Weights of a small transformer language model.
Size: 12 layers, width 224, MLP 896 SiLU.
Training: a variant of Muon for these matrices, 468M tokens.
MLP neurons of a small language model. Each row is named by its layer, matrix (up: input weights; down: output weights) and neuron, and shows model dimensions 64-191. Each number is 128 + 24 x the weight over its row's rms, rounded and kept within 0 to 255. Numbers have three digits each.
After each neuron's rows, "fires after" lists the tokens most often just before its 100 highest values on Wikipedia text that the model never trained on.

L7.up836:112117112153132087124144183104139130099095137132125092091094161131099117168118140149129161149110154162137163092163106139187141106114147141091127080116152152154138154128158165119124107128124078114141115111121133125133125132146072095126163094143105152104167093082143152162122166112102141117138148105143109159146127113122165121108133138127146099110126147133111124097140118078077144133111
L7.down836:096146150104105196138110082165107118151141148108128134118147081155087115123117126159168099108170107131144113090155167147133119140119144094127144126109090125121135096126120092124171142077119120140182116159092143143140108147126133108124132131122094097140153152124120145114130148135116147100140139114133093156124113105186098141102105130079152135133109126099120135144144142105150113145125
fires after: "r", "b", "l", "j", " l", "ov"

L4.up115:129131133126100134097085100128125138159120147130114094102135134108139160141143106103131139134137113084141111160124138141103120103102125131154164104135118157162157165161126116145111112148115120108077124189096117120116104144150152075124125127175107096105130099130123106139141140173132114127078078119174144155156124114149127133136147163153138112112133123102159112100165120139087161119133
L4.down115:119103131102133124082105145150089106127108112161187165121139142080143153146148071152150096125102125140126115113160110122095093185191189132153137101154087123137144156124129075132101102148097139126136133152143142181126146105149150107121138117108122161077173165105099142162143138120121110119154142123114134111082122114131129135082120130097134141110113147106158111145094082082137118125114
fires after: " ", "r", " M", "om", "or", " s"

L5.up724:148118137119131127123117172073119141122178154107133150136126098112151099102134132138114150127137151095144129161138093150117102099173105150137142143160135100166126125096133147127105133149112166095102152133131112137192135159161130122099127098141072128109130189143150121129156148090134098118131143138141118120129163139106148156122157138102135134128140133091149122120097108084141121084120
L5.down724:095114135145180125132128124164148165145137121132150161132154122109152147138136112123145122109093131131157126149125128140145094107182133147110153126100131111108135125158123074104183122153114131121129108147104127162112127116172153106169087109125092126142131138121129129161132122131106121138158114117170141126133133109135153132166155106129099164143127106095124143135138097148121170179129
fires after: "e", " Le", "ed", " se", " r"

L7.up180:112083103122116133139101133136111124146101112111142100087136100120124114143104110131132148098096135105093135128147164125134136114161154149134140131104160131171137129163103142158121154107112125129122118155123151155100097113105093117106125135137155106119119151123121115142116131153106129117140090091126120153115113093125133124159106159136137129153182131136107114108095103154208142128164
L7.down180:143152140180108120147146123073141141157137164154095149130168092133140097125115122087132117149154097125136126128152118149120128125128108114118124107123090145101113111152165096124168184093157129113142127130147138103136114171125121093130137132145036202116180074162122138101097133102163123118112152142128125090113142136130110134110135126107101132140142113101119158126123118100149130088135
fires after: "o", "s", " S", " T", "a"

L8.up832:104151128112107117133092138114094167154124136131142174143093161124144126151149146125145106127152159131159110124111154129111120111084095110141108095116093084113123122110155143130123125107147161127140131121125110103077166130157131118156163140116100166179122137122142168128157118101128139117121138158129127141127132151114142103131141123148159112152169112147127123079145157148116136095085
L8.down832:126133142162167140129157155158190116140133145131132121096088096134141171101125095099113134101150113134127161130162130075117144160170127110119133149116150146157137143099119138155127130132125098175109076122109110147152088155080149112113082141114179134114119131147164082123095152168121120109119169086124105136090103103139097156130126143152106130143099147108149147120136146117097138124141
fires after: "e", "o", "r", " ex", "m"

L5.up252:116161126124106140162120185104145133130132126127168154125150099134147100146166156113156129103123118177119151129121133134091105117115114120144133122105145120149162157126145115128112109135120117151099100089125147180127122151144143114154149138118077092128087144105145079131110156111116109141131167147121145130129084128078140165121100128107163139134136133139129121142136166164126131128131
L5.down252:154144137122111068119136114142127095112152129112155135183077105103136118153130099129112102121138143145115071161114101102144128116129099106088176095109105148157127096149122140156139115180145138105102093163146137119133120078153132116139092148123167107134134151150125140119122145118124099110127104109173101109160146147169139158117142119163150149137150091130143146148141121131116152130130
fires after: "-", "et", " R", " F", " A", " a"

L4.up181:134140170132096153132121133131153127122109122159086126114129145080122137140099123102158114081143119117095119084113159126135122122135126144153137151137138100168094114145128140113095159114092117117154133109183121135120108162111181131131100114123125131106160121091144102193124111135125122116165111078131148105123132162126109113118107116118128111162108135110104088105138117154124165076138
L4.down181:141094196078099124121158116113105150156140116142106122130153121078147111155072117135107134199130199148076157104138143125112113121123139104144118141141115120171153130088105114124132101139104094160115084091136098123145128150115163142167130143132103144174164159115152136097158105117136103087122150166132097100153108136116162154085120145158134122152165127127085126136131169164120141146116
fires after: "em", "iv", " d", " D", "er"

L5.up815:138124083121131149110104135098079164142142135098133087107106129137127133120099200118112130147114138119138158138134149150135088096126150136120094120121124110127171126089157112110175165077123117119129146159126131129108124178105163149120116137108121145126140104173107125158137114099174159102103150118145123133137114097157162099130103153150115121139156094118123102114149148109101111090172
L5.down815:143142169119101099164159154172134107175126128141108125156101140150151142128120117166160121120167166125110128088140112123103130155110095115123163118130102174151105161139136145112085098158158126113155124111104109111128148108083096078117139110142148133123075134106157151137167168157125131158175107102089117092139118147094121156129155098090111113131128129131153116079126137119119141147046
fires after: " be", "u", " h", " U", " a", "h"

L7.up596:108102074123092119130153123110163153166142142121109120099157089177139174105108124166128116151100189119174113103169154141160141143115114100149116111107106134134162158122154095103177095098165113097140129109128150098124104086129161124144116141146141134140136149143150168112105132168115164114097179101139096127114115134163125121110086170141138128124118122136139158145105167153142118140146
L7.down596:108154135097120154115127101152113138128118084094121159102141171114107122145144113168114126116091106110137159130127136092111152142138129146122123121112126102119128093127138150131134137191168154122166125122137102130115084143123123149147162084128132138151109128101143124136109169140131136125144065125135169126148166127122093157096145108130112130112126112147135129095118115135112128116148
fires after: " b", "c", "p", "m", " ", " B"

L4.up285:117124097183171142071117132133133112122144131133099143126164103111115120144111131094148081123152128115139183101091145127123114111088093099129128129104132108120137122118152155120152118117123098094070112161091115127094134127147162146115102144097090099098126110150083126137153146142124108162130110111143183121153092150156127113136112103125132102153148119136111110108114111148138118169149
L4.down285:107081168114102091180142122144125169137128098150172136098145130103125138134142117133161140146151166157130106140101098188173091128128142121105098138117146097148141117122086122133155108112155147104128163150085157136122098130152101104087132128152146104090121154109129127097132137148138163067171158079136101112075117099129144135113112121146104154104113105149126117157086126091134136129095
fires after: " s", "ut", " n", "r", "it", "ter"

L5.up67:134096126112145179137103144121069103180162134120120104135111159114135175114154164134105136107138124114163116164141120126138127119154094102131145151164149126144081133164106086126126125136100088133074140130104142095099117110115119101154113147111131140110140105115139112127125122128133131151122111112133119127119092109112127155128124131111121115168123166139142131144137155065113155168143
L5.down67:138147152095149110148121093086125170080117098082138155126139134160140084148130121126142164130126132154131143123134165128168132131127168121128089110141132110076117121111120147132118127114101133166145117162109150184105104163132112147108080083106140143123139163119133161137127153128110119126089143151124101122158153103122125117133133134164133116145137126127108119124123103117141133126099
fires after: " A", "a", " a", "A", "ie", "h"

L8.up492:121111169094056133148110107083102114120123143124102128106157123132128155127177168123124121139097134142167111115136169141165159139103177124111078146136132154099115134114167167116175123114092091158121114141081147128143116142142152183154131124148150123098099070156147136120103140142141132111129140121137135121131111161144125181112103103111176115127118142105107109122082124112138119160134
L8.down492:105133114162123140168115104141135122153135130093134135130135197140129140137153098147111127096144133125117163133165137114105129086101114080102139125118120109155144108140147113115158091128149126151146143118095149143078179146115132111164144133121081148182144135149112116091055087138188103132138107112110118143104119160131137110067130105126102135126133109150100104157111159145110135119175
fires after: "l", " B", "r", "y", "c"

L4.up145:153112147120103129124105147137112157168112106116125129179143150151128150094094146104126138125137140143144134093094146144077116120158154161162143169138106086162160144134125105114115145154104108158150126098135122086143152119121163126137118172149083124113117107149145136130124102137143135168117137099168111075079119161112153121103100089119121129103129139129130084131184124121091134080143
L4.down145:154126140124137144144138158120107149150087094132145103105112132145128162125157128157130141145094144097125156118105104142130083126127141154146146083128126179149136115128139160087142178115158132134137167151126142117112107130110147103140077129120143178110126110158138158089116105089118121124130145107159087113162110143146089146118156150109147113129122144142158101094090149117173088128119
fires after: " c", " m", "on", " C"

L4.up379:159115130118121138125128138091142083136101153124122137104132125159130111116143127130138140073126128124140127100159115116135089110123154095159185098142163124130167101117141114148158142101106118120123131127130121119127146071144164126155131090115130103114144158135162151080100165130108160138085155137130111138152091154153130170118123155123161124115149071187134123077118172097151100095192
L4.down379:128107137105156142148130132134098108106111128162129127165149155142198098140120153112135114132164084180135165103088114113177131114056114101108144170130098156105142154141148105097169106151172141139128119115162076109126132152145105101109123094129111089102125142107161102129146116111128142110134145143137152082113151110111139111117122109102188172126140137115148144091173092096090095149074
fires after: " s", " H", " h", " E", " S", " O"

L7.up250:084146154135135132099118205071129143110111143131143084123154182093131112112154127126101093139131151120147170130129131170086123107147138119083111153124145124114089133103122148165105104115112128116113137131097069127106150129150126100136148127093107127106090108118113097114176133127164131145112098095118124122116123133158126153098126102186121122130100171144089108109153145155100105124093
L7.down250:161134167124127135127155066133124144134133165116117168131111140122097103159133132125155111082163121158111146119168113100133158134121143128139148088120133114117124124126112110126149140135167100112131077128112166129144147111109135113127146086130118140111160118130082145156113139149099159083112156136106159119157104148161128069115138109112130175110122154133124142118176140152164112118085
fires after: "ar", "al", "oun", "n", "h", "g"

L4.up452:158138091121166101109171102122167122103117122155160166102066095096111098070148143122149133089125136131141143150112157100151129182145137133099097144112157155140116093148120111099128191106117133129105144123105131143146094132159137091168120100143117126135116115118140149135126113105116101151147158142123139180142174125149159118113130160130114109116132153129150109106108103122134151155131
L4.down452:118128119178125122129097114160148095088157116113113136160120154134105116161157120128105120125091157122103124094086133102117136095117094090128132105120118134162127102130127142107079124150107147133173142112131138096193172115114119126178111106147149144151112106125133091096121161158106121112125139168131111115152101141165128147142139094183128119150114158097135115146099183098117123084121
fires after: " on", ":", " e", "p", " The", "e"

L4.up147:168132116105144110137155093123119125105082153108109085143127140111165116108118123126113154125134103135165157138143125134165139127103108148127119088131144137078092101137124083129098131140137108116087118080169186126176108111105093146122147161134089084124142146122154122148101135137129106150122099107163121086160136130136180151165119136090136152093123161140134144127152137118131126096127
L4.down147:130115103135114157111115117131101109139095176129143148157137101146128134140128142142118152131089099163107164121157102117123117156166134096133144120102102129140101113132118148118124100135092156101123096131135166122141114101122145111140098123108141189150123142145146127146100169095149096101116136116182107113129124121172150145126137126146133138139102106098116157151114110123067159169133
fires after: " f", " F", "f", "e", " t", "v"

L8.up383:134169092153138080084160147178120104184144156091132099116189126153129078118119136135129164126193167157149158113155080107126105117115148144162118107122100142101141143107140086127136071124120144141138137134136099103129136139120152113109103118096182095129116168137124118144072110120097131126127103129117131113120168153118122073123138137149115134099130131142145167113159124130126150152114
L8.down383:111114139140150145161097138146138130074118091160130136143143105177131153168143137118099143161091135081123144143151155113184159145151110131106158125159103077148123095141088157143107119096134106159104139135091102111125163157121118133122150130129099157106107087123122131140138148099110114128137113134114100154130102097119103175150136100103073146181133111124128143152125185117153080076140
fires after: " P", " p", "p", "in", " re", " T"

L5.up459:123109161133178123146143164155105128128155090131134155121126120110124114174163103140122107119199115089141131148151144179096165143113160169131145154102163141109112117111106135165130104131101113124144133126134135102130174106106099125143091143088122067135098100164155111090120115129149130130144120133122098120176104085115119128109153093109151147110138191129151137138152172176132121173119
L5.down459:102168106118108159115094077143170141132138153112129096122137128148160110116115132131127168116080134137099107132140122110127116110072136137130141116160129114180142154149144144071113166120126138137123101129086133141151096132134139136103119119163109176144136153113101161190163124134116079108114093113180121109085160112156083095122122167142128131110138077113115112132120121115144123103126
fires after: "al", "f", " o", "or", "n", "end"

L5.up427:138140121134139147113145090137120110113119122104177123136161143149110106105127163131173132161120129142124124123100128086128067143107161128125096148133124119144167161135126131092157163116114142103155144167075138131144100132142163126132128099110159129154152134126133120155162101089153109185174129101144136119135158147154179120111137106131149112135149100096121145119144152111137121110084
L5.down427:106115113121105141141111126077167130133172116142123122143093116119125150137142116150140156138135104130089110142122142153120133145122080094164137092118104138173140131114150137152080111146143145151094105072141136126096128126121088130108123163134107113046119121138106153099148150135142131115100142142124117121169113129123096117129101143159117097097129173131164100145103091084075154157100
fires after: " s", "od", "R", "e", " S", " on"

L4.up249:126121108161126105108160093128124105156153104075122113109121099155168116180183108091121094115169154161142099132108151153112130141120110117098144151116091121105104135137112128125160151175113118119090103124092089120100145138109143143081127120105141105115135079125105153163151123149096108099133149164153122146121178128135105098145146087137111094165154111106093120117108120111129154102148
L4.down249:115177129106106092140144115089140156154103178137096123067112152162135123121118115114121153105122110110124085118138115178093157123136101140132130073139141110112145098114099145116089092165140117114142115141161133120143141083129155132146155118140114136122093127103124113086139118117131137156153091109135123130148121095148110115130156133129117145114095112113151140173151167082128174099151
fires after: "m", "p", " sp", " re", " f", "is"

L8.up135:133107110142148166107084137106180111105179134092140106122190126112151141179071132157152143088155144166118121144115161100122101115095113109111115143128109133119142131103132160103137174141163082134136140088160124092097124128110140154131142114114117108129083150149128118131122120087116086160129134113169073118123129135118137135131125130115135108120131125111162175147134159151076143109094
L8.down135:093133107113123152154117136082127142126133095111185163140157155132108124131150092116177129122103127133106114164171096128109149131110142095136122146155104155161113125173126131136137154151133125164151121137143175100084116159134105131074162122158139125129176103123075133118100129154121129138131112116103131164149117156114137137167160096137135099096093136128128114118155087105129125130106
fires after: " p", " P", " re", " a"

L4.up195:155139105126155112089150146154137132151128083135146135119100145143116163125121071128145099142152134077121121150086144193152116138107101137106141144094166158141139162142111146152113160181135143131105133093124082116128136111094129109079122110135130092106155139087109083139147126136094125158123103138099128151135134132135170113174136114134158060135116167124082132098151114114152173096095
L4.down195:118141120095125123138129128114151115109143151079127108134118104097153088131084123125144161137150130172123109112117144096101085152128135132198086122129093089121101080121152129100172129114147089098152133146102123120139136113196086128194130116148105133177137169133138150118117103095145107122111088154147111125115130125104113153136119136159094123098158117096112120161097149139126093103122
fires after: " f", "m", "el", "up", " ex"

L4.up644:127160132126094133090121135082161125184107132106135112155122147131130092109154139124144142114142145097166094136144140175153116141129166086132127134098114136107105146137141120100124111090109129146156106137122173083112118128108108073094121187149186090110136130132140086112110120143078117123139092103108120131127119116155118089175151114160128123116143153134124113112102137116126127123150
L4.down644:135113110145105142153092152162131123108109125108061138165175110113120155119155132136083151110109151142160157129130163120125147111111097123113126166119166130157127117135143092136123171149144099146178126161081143156059109141132107117093133105125130142164147153106162118105141194120140146091151152127105137131150156122113117135109114128091152107127134123101115102128170131147124103139149
fires after: "e", "u", "ou", "in", "v", "p"

L4.up274:153134092137140155147158126121178167127112144158144099146159138140108153086128158116173166140157141138122141103116085105119147115188167148079111137111106091147096123136104158102155087150133111106137124109092144104162116137142095149137172117133139139114141139144135123071133139112125092136120164144112129176131100170140152126123152107132165067186101125168128102113134095130073144116162
L4.down274:135149114123135102154161096153108114088135115093142148113140110112137116103096072141149110127121141077135089139151135113104131087104103139087132130145156151132116148119145147134146135083121140161139094143166159140117146130109135145116147173126090103136159138151087142148138161147117177152113081100152139080113126099116160146103132095127130188111174108092130122157166135108118099164113
fires after: "l", "nd", "d", "r", " D"

L4.up648:082133100134144130105123097148113112160167141147129160115140113167124127131135140112160092085140102062185134141112141132175149111095135113179065159172179148133107151107126073157140139165102130114107103145106132186165163141111122115151085139133148111119119144141125122149173123113090113117114139099156060113132127159111157114090112105127101148147157126123145122112109164146137133116121
L4.down648:106101185112141118114083112120166093124129141138139101149121106124125121117104135093136145106117128162091163108135135132095140141111168107173162103125123088112138152133133153116114140130139099101066116154141115114099121121140122111108178143166139205118144140130176110124147127165130136147124139105113135105092121107166129126132121165086105120118131104140137069163122110089109126105126
fires after: " a", "ran", " con", " t", " in"

L9.up517:117105128104103168098103144078093162193089161145112083155107116101159128164136138128146107091114129128160152149194113142154112134087119136122132101103168119121120116114139074156121157146127088153096123128136129110101133127123094133125165150122147120076098125131153126162131148130128118132145151120139118118138134066157172130101133102142145144127156106144077109132150094128173150138131
L9.down517:131116126111126150139152133106133072076134073111152114136120110120155124121134146108046191155116116147159133117152142135132098087116136121097166102168153125133115115156088148133114127149182115106140104082128122150160120143170118126095129157156167133103141163113141125136126138123155114147145078145177126133148121134134133151125156100098097125106104127122122154133111171103135129128139
fires after: " s", "e", "in", "a", "ong"

L7.up104:134165135117147123123140088083128101163122130106152096131127134115170172100132134142122080132132149129150091148149155132104083118150114125149085085110155100170132127139111117122158126160155128128110112126130131136143127161088117106158144116112120131143085117117158163133118133146124174109188143087119102143111141119146137144106142152081127136148127156102171132150118157130072128141161
L7.down104:129123167135113130162139137116062111154104125124113149149140113140158159156079141115174129149086200112115169111135166132127097122093099093114118141130116101129164164127158118099121118102114109102134166133146166115114152163157111126116123146127064119153141142137120129140137110091123174110141158098120119137149141147128103120116099137116149093117154088108135092123145184128084150138131
fires after: "e", "g", "en", "a", " a", " A"

L4.up62:154166121116139129117091146101123123177160120130127093107163137129131095101116071176098117176134145116100132139147140137112171142101138168107094090097132111100194099125132154137121135111106122148119096156104107141114122164101157181145102131159153142126119158086120129112090115109151156142136138095090121158146140122100131173117107163143158152148164163089145102097115155122075116136130
L4.down62:107100188108120094163130129108137153119140173171172144136149080122099118094117114095136104125140103128189128114138116160128119134126085100155116103140121141087104151140160120142184124117149089116146135136118145085061084101152125105142132134080131119147112153140127154123147128141119131089125119132119144118116118128113119103112169159135160103053109145155131092121140142102150110124129
fires after: "st", "ro", "re", "ra", "o", "r"

L8.up53:131146138128098134141118103114098116183125161121091130131117137105166134157098148113079097111134125091111089187130185150180134115109104111174120111126107120143146144121128152094128171128133116136046130098139146158111144134100152126129130103104123143153156116098155091133133131125131125130184132100130118143156149102093115121110056130111136163096136089142144152115101152099109144106131
L8.down53:142140156126120160168089180127136155099185174121163132143168166131130145136114116146116144138116118139057128141135161121073106148118173112136144147169134176144157113110105082100121101163101087155136157179104164099110123097146156106092142136147116149104145148143139128112117122160140147122118113084184150130095118106169121174129162137123163157144129117093136086099142135113117151129140
fires after: " A", " or", "A", "c", "en", "ep"

L4.up192:142131135138171142180161135060173130135109153135151125131117151122120136150154147136188153066087130080128130127115152137131147115095109151086111126162164123136139116131130139168122139149103102082143128146129170108135113116149109138140131081152124145124132112103156139125128114161109104102103135121143110115142112123090163151137115131159137152129079103099126115132122186091122122102173
L4.down192:124116147133136141100114146145117104190122126089146125101106080174117115114107112179147127123139112109159106134074160138169116155156156128137137134121127088121134103143126125143147139142127152150091127109124105123135158108132152151154119147126105159118119117152092114121130133120134125149165161152131061115099158133107134154135144072117124141099123157121121143131155135144118105130092
fires after: "ic", "l", "en", "R", "c", "r"

L5.up450:111153126146142133094106131129149132114142155107136165161085107115145149103184127115100113123136102099162152122094136117136115111139162134110065117143179146132118113131111117158128147093188147112159143122135127108130146113141072146116120117124107118121133128107154126133109156077120149138156123122090121114156121118096111153143147143145143150110108152139076125125114119168150139121170
L5.down450:156123078110095143112137107102090161123125100142130112115160159134126154147109134157103131160097125112109173136153164198138127148153120089114174101158115142156116101151189148134143147110110167131114087122130143110130128152137171075114123127113112139152126127148141125093127101158098105140107168104174137166104101085144113105131160171101134127132137131086148155121082146145111117162124
fires after: "i", "ist", "d", "ep", "id", " de"

L5.up440:135104116106178106161155159109136121124116127087130131119134125139170129184103067155112085128150132104138162136131137134129117143121145109121107119162110093134139115152147112184141137123138130143107144169117138110140150134107156122104069163120134088130095135136137152144155126092130109128091142130124138194150107122119131110115104123113148108150174120124128114105169127110165168142145
L5.down440:131146145160101143110116101158135133120123088153145100131134150136092138095133179095145170154120159157091118135139137137134096121099092169131142139133130104097132114101099144109109117124132117091138082122154129125153126115149101118168147091130149096136155155130131108109108128138136182159153120143162090088138117149106132102117149150131144096165085099124125131169156142117154111127119
fires after: "r", " f", "p", "as", "v", "ot"

L5.up286:122108159143125175114144143100168113138106113115142132173163148135142129124153127115131124115170152138150162136132149153061149124103137131130137115119108154109127180160190135060166168114098131132108124116130108144181151121144167151157159106105109119118125133138155127160141153122118119118130123117161085143105095088124135119127121136086169126119140127113127122114132153149105130116124
L5.down286:119090144114164096131159141176143143115094092130158134168097164089127134133121133111115101157098123130104131129150144154083123150159133154116104107117136167140189105154127175123096123131150135171154135163122097115153121123150127118162181096150115145170133126108110114166130102126126120139140113117127104108070096106153131103103119118130107141122159117142114098114068128112105179139100
fires after: " de", " C", "ir", "n", " c"

L9.up523:123126136158209118149097099111088128167136120126161121098157084172118103094169180150141092133146100147121116152121128159147146119105126139119117145115122121144153099138122135131134082123097127139109171131169106154111124201104146138132127145117118095088114153161138108135107109123112131152085135160129127159172121131134135136130107133124128162170135100135137130066106132083107113098111
L9.down523:083111143096093167065125124106141123108124108097137124071102101141143122112117129177145118136118145128147103121134110114133145145109093111119157153156165101114095125106178137138104134108142152111145106161162145117072084137114127101082126109142129143083088140106131123124137108131115165125134146146140158113098142090145122180172097188118106125141125116154089136131160053105088142116105
fires after: " a", " A", " he"

L5.up91:117137160104098140130098174114143165126125100118110126122158104156171140127148148125085134123127099132161128170150126126144124099129138158123165102128154130128151150119101123108138099112160066138114141104126141132130135143134133126120150130092124094098098176143119130150093130108127089146115143106111173139152153129121168144110199139124137126147128145094153132114082121086117147108136
L5.down91:094156154120102090155109133192121175115136129117116136147125097147144118115154133128095123111163062122149146124137147154125085111160149135153119124105146152142130147120113151129110128159168145107145110115080121136199080121142106072120096115141105132113121128085133111119099143167132128154114116124106154129113164128115121133158145114132126106123162110099137149141153138128108158094148
fires after: " A", " r", "ra", " a", "e", "a"

L9.up327:105123131128111130141104139159174099155127137133123169123136130170141134148125090111158123096147132173073125145120108124155113148133125115110139092125065138132105102144121134096133135138113109130148117092125116139171119112130141142093114107143102093105140147094141130165141133155105112153124105123120123118124187160161127114100149139114145116146125172116158094110131135106051156160198
L9.down327:140140141098138133109102140150087160159153151133111125094119151152123139133124123128165153151169104126104115125112136125122084120122155136138099120130159062190132091128100121146115128131147152140134128107125153151157077123150093154107174118112121125126103142118130146113148101101114105098113082125140127127118105128147106114132175164146120100169111141129148134121218127102182149092151
fires after: " d", " D", " ", "c"

L5.up756:141111114124159144156061115129134153165134130112155129147134124150120134151108142122138110131135101123118158154179109101136107149106151140118120167113101086144129096082101077129165143120113081124121135131129173186115120147140171122166142149120133122126120087154139140110148115124137083122113111106097101124119099152062127113118126126103147146111151092110138116103151115123155149116111
L5.down756:152121116124134163080133139139110114180065117119127189103145113134118087109119162126161134146137134134148127121100154117104123123143111141139176137142107138127043103126140132127144128133104124124141065133111158134121116139163136121150130083128104120097128114143131151120089126139138127134120154157134123131111129113138109107117106129141092140103120082109127087111114136097142152160093
fires after: " un", " A", " s", " a", " (", " Un"

L4.up239:128161116137120116143135122119166132198149097147103084117126130102114115111122150119121156141125135110114147119152145153107133160092111160113092091094147140128174124154123112158170157150093146136139094111118102109116096164160162090144116146105083139142098141117118122117161112175082126120132136090128156145170119133138112167114100146138129124141146125113138087125133128156112128115152
L4.down239:093064178098125108109100178122109130098157109092167172097132152136146160122138125134120150136121126140143118100129110137138142101137143080132162160154113099130102145168128108135139083121155123115132167139117121117113125102099143131077116104198132167107113144095134143156128147137140149183116130147117107129122107163182114116138093117142159112139132103128119171145106106141139112137118
fires after: " c", "r", "st", " B", " b", "re"

L7.up647:099149121105119158145121123121179152127153164129129139139120175124109140160107127144168128210128167128120113157119138142126106125113108125100110160163122147126146138163152083141103129137110167144148133143144149112132127106154126091155119100155090089145119114104108177070111121159108110122149109103091126108118097156094152154105147121143174138127134126143128158084162150161101123129144
L7.down647:166103106132149102084176163161099103154098078097144144128085109137163148124176101123166116114169106163125115133142096125090126131123122117163151051127144117165122134118106194122124142120141092116119113108141129138107137099099148166119117108127165156099120139124124134142140146069116154125135124161132144154154136118133128100128122135093092123139134128132129105148149105123144125126086
fires after: " m", "r", "6", " M", "o", "0"

L5.up852:136143086140184134112104125144144130100082135118129086124118163176122119123112100156131085136152121105144127124143110166119130141105094103111131106154168146136138141152125095081112101109092080142103138129142098106168111150104106113118139166113094108169132112100166153090117114141123139161197137090162128133184138130191133094143144096136121142159091136140108127114135126121092156115156
L5.down852:154117134115098132087158116122122132109127133156146117113140099119145090130096144124132139083127127115170122133120115133129135130116128165121139177130109146117113116114118121129103104107130167107106142178167134129124114123175131151147129108124096153101142067153109145142160086107160117118121130131139149133088107140104162197174119117104125143121154143137143115118144142095125098145131
fires after: " f", "v", "m", "iv"

L5.up302:164148094151096126129160074149164095131169123167186137125090166124147154144140145080150138144142158150121162152087133165132113154103144111151136161107144122069114191113109095112140153162142090094120121106168072075161095102116148146121111135060162121134139113140136069105104151132102098137128095178143109118120151154107133129149124134134097134121144119105138107130096118094128147133124
L5.down302:173167136136116153139104149155134118107167114094149082110134144096137114121123129145165091173120124165125151174176135090119129085151113142104119110116100102093130124114143176116128120112128107155117121108104140150148133119119153135135117079188097128153120121148075117135143137117133171129111108135121111164147160109095143115134122172138153129110128135169119143105073123160131099105147
fires after: " P", "p", " p", " sp"

L7.up508:135109082150115103146162163145106137099145114114098105110114135153116155096132165121115186133163081101137145097087098173119116113119164121156152109123107159120129141154132150122114178112084080153137101126161125122134139115130112158108153159131118104093154106129171127107128095123112138116178145109167192118145139128150105091115112048167132133117107118127121127076120154096145137135096
L7.down508:122143143104172110168089145083150148126096136143123138165131111124118095144151124132164111105113155146113099171165102092120111117128088133128138141122140136154143107151124138141102106130146190130132132144144081103150124143138116155093101088131119136160083136143125123150160126102159121134101152162092082136112132159140104138127110195103115075159135145142154127158119122146104114133160
fires after: "m", " al", " c", "h", "v", " P"

L4.up753:144124127168115120123133144143091132120135145167112178103132147128072111101145103095098143112130133138109181119128145133139130117116151106144098054132149140132124150121131177173118104119108105111126183119092133108149140151135142155061101145131145135138106109130138130133163123118097139090145146110161113132114127131130116173111107103134110088112111102120186119101149108090122154163110
L4.down753:101105117118139145115140146119105154152131152155155110139088118113104132126135125116147101151154107136113123088149140149094101138128140134138091200122130135099147070125105119114141129121170135144113112167122138138111129136129129130133129172175111129176113145164132134090135134136152114154170115150107146126152155103114130155105101133133122147074123154146144108158084163171101086132161
fires after: " A", " a", "b", " b", "l", "en"

L4.up272:134108155091157144103109136130098142152149151142137129138175101201126067104127139188155151103073121123113161135149141118145122124126153114115140118091168165129136140151153138149149126125082134153096100154114120090133108114097163131126129126134131092186079164107112148041109108116112111122154120114118134107088112128116124155109109120113116095129152104127106136128116133072155109138137
L4.down272:121117142109117165149108084084120142117109145150112113127131124096089102111150118122142114157169153120172144169108152100162161127096145126113126115154168157105154111108112126139121090133135119173117117113168111117151080124104165121144166137109085117160117102133137127129176118075145153133105055132136088114129121095101134125115084105147170120157110122147166130148114169123128141099165
fires after: " A", "o", "A", " T", "un"